MLP neurons of a small language model. Each row is named by its layer, matrix (up: input weights) and neuron, and shows model dimensions 32-159. Each number is 128 + 32 x the weight over its row's rms, rounded and kept within 0 to 255.
After each neuron's rows, "fires on" lists the tokens most often at its 100 highest values on Wikipedia text that the model never trained on.

L2.up58 [183 198 123 158 135 170 143 144  87 127 109 106 151 116 126 125 134  85 146  75 139 109 108 108 133 142 132 114 172 101 162 146 110 129 145 127 119 157 166 143 100  86  93  73 197 171 108 111  99 137 127 117 101 122 100  77 118 142 152 132 114 129  65  38 143  75 113  79 198 132 138 119 162  92 125 119 174 129 176  99 122 112  74  92 120  65 123 110 127 203  97 133 168  90 149 128 168 224 159 164 149  44 189 178 116 111 121 111 107 102 107 180 126 171  92  85 120 162 112  71 151 113 139 120 152 112 131 123]
fires on: " te", " che", " le", " mis", " Che"

L2.up237 [143 181 154  81 104 178 138  69 115  79  69 101 146 167 148 144 145 133 129  76 117  59 136 173 129  84  98 131 153 111  93 154 207 159  57 164 167 110 169 142 134 117 147 144 168 119  89 162 160 108 126 175 153 175 159 126 108 147 146 125 148  93  68 104 189 140 111 132 125 102 118  99 136 133  97  87 110  74 152 145 192  88  92 113  92 106 153 120 147 146 125 197 144  43 124 122 106 153 142 154 129 130 103 137 142 151 137  81  72 110 111 114 137 161 125 116  95 143 143 106 132 104 192  61 174 119 146 155]
fires on: "=", " The", " known", " was", "The"

L2.up167 [107 148  55  81 106 127 140 151 147  95  91 184 143 164 181 106 100 104  99 135 138 128 120 116 131 123 192  91  91 131 161 162 135  96 124 106 192 120 168 125 163 114 122  92 120 103 145 151 164 119 125  55 166 123 123  76 151 132  91 105  90 112 106 136 111  85  81 125 144 123 160 127 128 116  99  99  93  47  78 207 150  86 106 140 133 100 148 157 158 104 136 118 113  96 166 132  83 145 166 114  91 148 198 181 134 167 103 120 127 150 168 178 110  61 113 147 103 111 139 141  84 122 144  89 153 139 154 204]
fires on: " rec", " cl", " Cl", " Rec", " ad", " Bl"

L2.up608 [123  87 177  76  88 180 143 136 138 160 138 117 137 159 101 158 177 115 187 122 139  97 116 133 145 151 127 183 190  43 122 135 131 119 113 137 113 145 124 168 112 167 115 112 145 244 148  98 127 218 127 175 151 168 151 126 116  71 159  93 140 103 129 125 140  77 131 112 120 110 120  80 100 100 157 101 105 149 122 144  87 138 118  48  99 124 113 175 126 148  58 161 148 108  99 138 131 175 155 163 155  92  91 131  98  85 148 124 116 114  61 189 102 167 157 105 135 139 105 120 135 179  79 101 111 138 108  85]
fires on: " video", " film", " composition", " performance"

L4.up405 [123  89  91 125 128 143  91 150  90 109  70 133 161 114 164 115  87 156  84 104 148 113 142  84 130  46 112 113 116 136 102 126 155 127 101 143 135 140 119 116 127 131 141 118 180 152 149 163 131  89  95  81 155 128 161  95 128 177 162 102 131 100 121  81 157  83 140 138 165 137  95 131 173 103 101 115  77 110 106 178 204  87 136 161 133 105 127 140 154 176  94 174 174 129 158 200 117 174 142 161  91  96  77 180 107 119 127 117  97 143 135 147 131 111 116 122 150 133 176 105 126  19 134 113 166 167 106 237]
fires on: "/", " •", " so", " to", "ho", " cl"

L4.up386 [141  98 132 140 167 161 146 122 107  84  68 146  97 179  97 129 169 107 138  79 109  90  91 129 104 121 129 100 134 117 118  85 192 132 152  69 126 144  98 184 127 126  90  68 117 127 105 158 132 153 135  88  91 123 106 146 126 147 124  95 110 157 106 173 105 147 119 128 164  94 130 143 153 130 183 111 129  96 150 126 193 121  56 116  95 127  79 144 102 136  87 102 169 129 164 111 140  75 134 131 111 153  95 153 135  85 151 106 128  95 122 255 183 191  97 145 151 120 135 120 128 107 117 103 155 143 163 158]
fires on: " long", " small", " high", " anti", " under", " low"

L2.up487 [210  97 151  81 123 188 131 130 163 141 162 116 224 137  81 211 124 111 140 117 100 103 108 110 128 145 110  99 139 110 107 103 132 102 132 105 109  95 127 127 142 152 166 122 108 179 178 205 175 141 196 126 136  71 177 140 160 160 178 115 148 120 158  64  95  99 134  65 124 123  69 189 112 112 113 120  87 158 172 122 143 102 121 114  65  95  95 120 152 134  34  98 100 104 116 159 135 166 150 119 122 127 164 124 134  90 169  92 120 105 121 151  71 138 101 145 109 154 137 145 162 160 184 114 113  97  97 105]
fires on: " round", " number", " age", " family", " List"

L4.up456 [125 196  74  96 146  89  66 115 106  78  96 156 108 155  90 101 130 113 130 152 111 143 122 167  53  98 144 120 122 116 125 114 140 148 119 172 138 172 188 129 146 159 111  61  97 160 151 138  78 115 197 130 102 153 111 146 159 132 161  97  81 176 116 148 118 158 110 158 134  69 114 146  91  98 174 159 150 134 125 152  72 147 111 118  58 110  81 112 193 124 142 110 123 116 159 113 182  94 181 118 145 115 202 126 108 116 198 183 129  74 110 150 131 126 171 114 147 147  93 110 174  80 112  70 194 104 112 161]
fires on: "c", ":", " Mc", "ac", "inc", "as"

L4.up46 [144 180 127 140 111 175 167 107 122 120 143 125 124 160 107 180 137 170  46 195 110 125 117 121 115 149 144 140 121 108 133  84  98 112 195 150  73 148 135 117 143 171 125 155 134 145 116 110 132 134 148 130 114 157  98  93 134 126 125 112 130 152  79 106 156 128 144  88 105 109  69 168  63  95 177 120 127 115 156 146 127 132 115  58  98  96 137 219 120 107 167  58 128 115 166 176  76 118 108 117 179 161  96 139 110 115 145 127 152 109 100 141 119 163 161  98 159 141 176 120 110 131 161 226 151 131  86 148]
fires on: " its", "al", " British", " whose", " rural", " Turkish"

L4.up527 [123 100 112 138 214 196 120 120 179  91 161 149 134 149 110  95 117 103 121 147 132  90 137 130 121 176 167 153 151 122 171 112 149 120  96 118  91 104 185 166 173  90 113 131 148 176 121 144  76 139  88 158 105 109  51 133 114 143 189 127 106 104 131  45 162 140 144 159 134  95 182 110 190 115 148 110 139 112 126  92  73 102  88  48 127 115 100 167 141 138 144 105 139  56 147 122 146 179 153 122 136 143 107 123 132 117 154  48 142  41 140 147 119 136 183 142 120 139 141 109 165 185 159 130 120  82  88 123]
fires on: "9", "0", "6", "4", "8", "7"

L4.up156 [153 135 146 147  84 145 101 181 135  53  91 117  97 188 122 182  50 132 151 102 115 123 156 159 105  78 101 134 123  74  66 109  65 127 127 144 116 116 166 145 184  95 130  82 148 165 133 182 116 146 150 116 128 133 131 131 147 175 100 163 118 123 118 156 177 144 153 140 226 175  85 143 101  90  76 112 133 126 125 104 132 135 117 187 153 116  69 149  97 122 103  79 126  57 150 120 141 181 177 123 113 132  77 140 128 115 157 112 156  65  92 165 134 128 116 115 143 141  66 118 174  83 112  92 148 141 157 177]
fires on: ")", " Fe", " Fa", " Vol", "2", " i"

L2.up40 [154 132 177 171 165  80 168 127 151 134 159 100 146 119 127 110 134  96 147  82 131  94 156 117 128 168 154 111 168 120  64 147 102 122 150 120  94 163 199 161 120  94  66 134  62 122 154 114 130 150  84 143 129  98  97 108 125 118  89 161 106 130  74 122 148 115  95 146 157 127 172 104  99 137  33  89  86  91 124  99 134 126 101 117 132 141 113 153  93 101 108  79 126  38 139  89  63 113 138 112 154 143 114 172 242 130 177 130 158 140 190 123  92 183 131 110 189 107 110 138 165 159 114 126 101 174 106  84]
fires on: "olution", "50", " services", " They", " championship", " others"

L2.up575 [140 100 178 119 115 145 122  89 140 131 108 104 117 197  84 117 133  90 113 116  97 126  96 129 123 129  72 117 124 107 148 129 193 137 189 154 119 107 173 158 131  99 161  64 116 112 146 171 164 109  62  52 104 105 141 140 172 131 147 133 118 110 147 133 118 136  98 140 145  92 183 105 170 116 100  94 162  82  88 110 140 138 105 113 159  91 147  84 160 140  91 131  79 142 139 129 113 145 157 154 165  32 159 148 195 120 130 158 135  80 111 171 121 108  91 151 113 103  76  56 110 159 158 162 180 169  88 153]
fires on: "_", " Cur", " Wi", " learn", " Jul", " signal"

L4.up217 [203 127 133 135 155 138 167  87  60 129 178 158  98 134 155 153 145 129 148  68 141 130 136  94 121 140  86 169 140 106  86  86 145  70 100 118 146 122 148 133 124 190 147  87 137 120 112 161 170  95 153  97  97 131 110 131 142  58 132 165 113 174 104 118 130 141  62 103 150 130 114 135 134 112 145 140 135 144 132 161 210  97  83  94  84 129 115 129  84 117  91 160 201 131 162  85 161  98 130 111 128 119 127 163 122 121 207 114 107 134 137 190  87 160 124 133  59  91  97 106 143 106 121 173 105  89 140 153]
fires on: " before", "the", "Note", " =", "nce", " ri"

L4.up73 [160  84  84 120 100 178 108 119  72  73 123 126 119 113  70 154  94 162  94 201 176  52 120  98 137 191 145  95 181  97 106 196  97  40 206 101 152  81 128 129 149 127 137 108 172 156 146 190 143 148 128 126 162 131 147 107 176 104 124  79 115 173  79 112 143 150 150 118 191  89 121  89  91 167 129 103 153 145 159 123 147 124 118  72 140 124  88 154  83 151 113  96 160 133 132 157 122 131 173 158 105 140 101 145 102 120 103 135  91  58 147 147 121 117 104 150 154  99 129  84 123 140  62 132 152 141 170 135]
fires on: " A", " The", " By", " An", " For", " That"

L4.up218 [133 132 150 114 117 201 184 109 147 125 105 125 162  76 132 172 120  56 132 152 129 127  70 126 118 147 147 181 139 131  84 135 107 142 136 193  93 153 139 103 170 107 146 129 105 185 177 177 152  97 200 143 104  84 149  76 116 164 139 128  81 121 105 100 122 145 155 128  99  80 121 161 103  72 135 117 129 106 114 133 123 151 137 111  97  90 127 155  85 118 185 125 149  80 126 113 165 142 170 128 170 153 127 173 158 150 143 134 183 137  98 145  94 116 125 119 110 159 113 158 171 127 152  78  99  93 148 125]
fires on: "=", "es", " =", "s"

L4.up54 [146  97 122 108 118 147 165  43 125 122 139 137 121 143 124 110  70 176 131  28 127 142  83  68 130  90 124 104 142 119 109 135 125  52 140 149 124 130 144 132  93 113 148 138 116 163 171 125 132 114 131 124  50 120 106  62 199 145  96 136 135 171 161 149 194  97 172 133 120 146 168 136 100 103 183 163 152 127 106 106 143 111  83  61 111 113 125 141 131 122  68 168 155 154 155 101 150 140 138 155 151 122 142 125 135  73 126 132  55 126  99 141  92 154 132 121 101 105 105 121 152  83 143 149 201 108 152 131]
fires on: "no", "ho", "zo", "ko", "cing", "cho"

L4.up157 [121 119 168 109 156 107  81 140 100 141 185 187 174 114 112 166 101  97 121 194 170  94 174 117 133 178 140 106 130 157 117 140 118  94  93 179 171 122 141 127 153  96  97 134 111 163 115 107 125 161 121 160 128 115 116 118 111  40 147 109 133 117 132 129 147  69 154  68 153  94  77 116 139 103  95  93  81  80 185 121 158 139 117  77  77 130 148 131  77 138 107  94 143  82 134 190 129 149 169 103 125  86 181 132 195  95 140 136 143  95  94 141  81 148  88  88 123 113 135  98  72  88 119 173 160  91 154 111]
fires on: " for", " in", " of", " ("

L4.up131 [143 103 222  91 149 194 166 127  72 127  88  77 125 179 195 154 161 100 133  89  83 143 111 163 129  90 169 124 160  68  65  92 178  93 111 123 132 160  84 116 148  76 125 136 145 136  84 173 133 131 182 185 116 109 135 100  88 132  84 139 116 120 143 104 132 164 143 138 118  97 128 138  99  95  89 118  75 161  82 129 118  95  86 134 165  90 120 108  74 117 102  87 167 112 176 121 143 144 150 136 138 149  49 187 136 117 139 133 160 147  91 139 123 137 209 116  92 153 139 106 111 109 141  69 116 107 141 114]
fires on: " =", " took", ",", " lit", " made"

L2.up160 [147 145  66  91 131 136 139 117 160  57  92  92 108 122  76 170 105 135 185 103 189 142  59 144 120 123 114 137 136 136 116 159  76 135 162  99 130 116 166 163 177 167 128 120 193 172 159 132 153 136 193 120  94  94 118 179 149  69 204 133 129  91 109 121 182 102 178 107 102 122 125 128 119 123 137 148  89 114 109 183 111  91 124 110 101 149 154 119 124 140  63  96  91 134 150 164 132 155 150  94 157  81 107  93  91  85 156 139  91  87  97 143  90 115  93 130 172 150 135  53 125 132 156 179 128 182 181 151]
fires on: " his", "'", " her", " My", " my", " their"

L4.up189 [174 176 163 120 170 120 105 123 127  88 146 189 118 175 144 120 147 145 140 114 137  92 152 160  65 140 133  90 168 113  93  86 145  86  89  80 108 114 172 165 131 169 101  60 117 105  93 146 118 122 145  98 142 191 134 124 150  98 151 185  71 139  84 152 132 119 132 129 171 113  76 144 121 105 104 155  84 138 101 158 187 167  76 126 108 135 113 133 160 155 103  80  95  97 158 117 123 109 163  79 110  65 158  96 154 126 111 113 146  83  91 137 138 103 130 155  91 185 114 115 141 144 139 109 130 141 146 144]
fires on: " |", "year", "ct", "time", " Candidate"

L2.up589 [150 156  75  92 114 115 107 184 147 103  97  95  96 118 127 158 100  90 184 111 155 149 120  82 133 167 192 128 132 133  92  91 113  57 145 125 159  76 172 155 123 141 127 121 118 151 144 163 151 139 194 221 139 102 149  68 165  52 206 122 149 165  99  97 129 127  92 146 111 139 106 131  86  80 107 136 101 165  80 167 145 128 144 148 107 139 173  92 111 155 101 126 149 137 124 165 129 162 120 150  90 153 128 115  69 121 167 150 129 124 157 159 148 153 100 152 134 101 131  98 125 117 124 135 113 122  96 156]
fires on: " =", " gra", " moved", " stra", " Pro"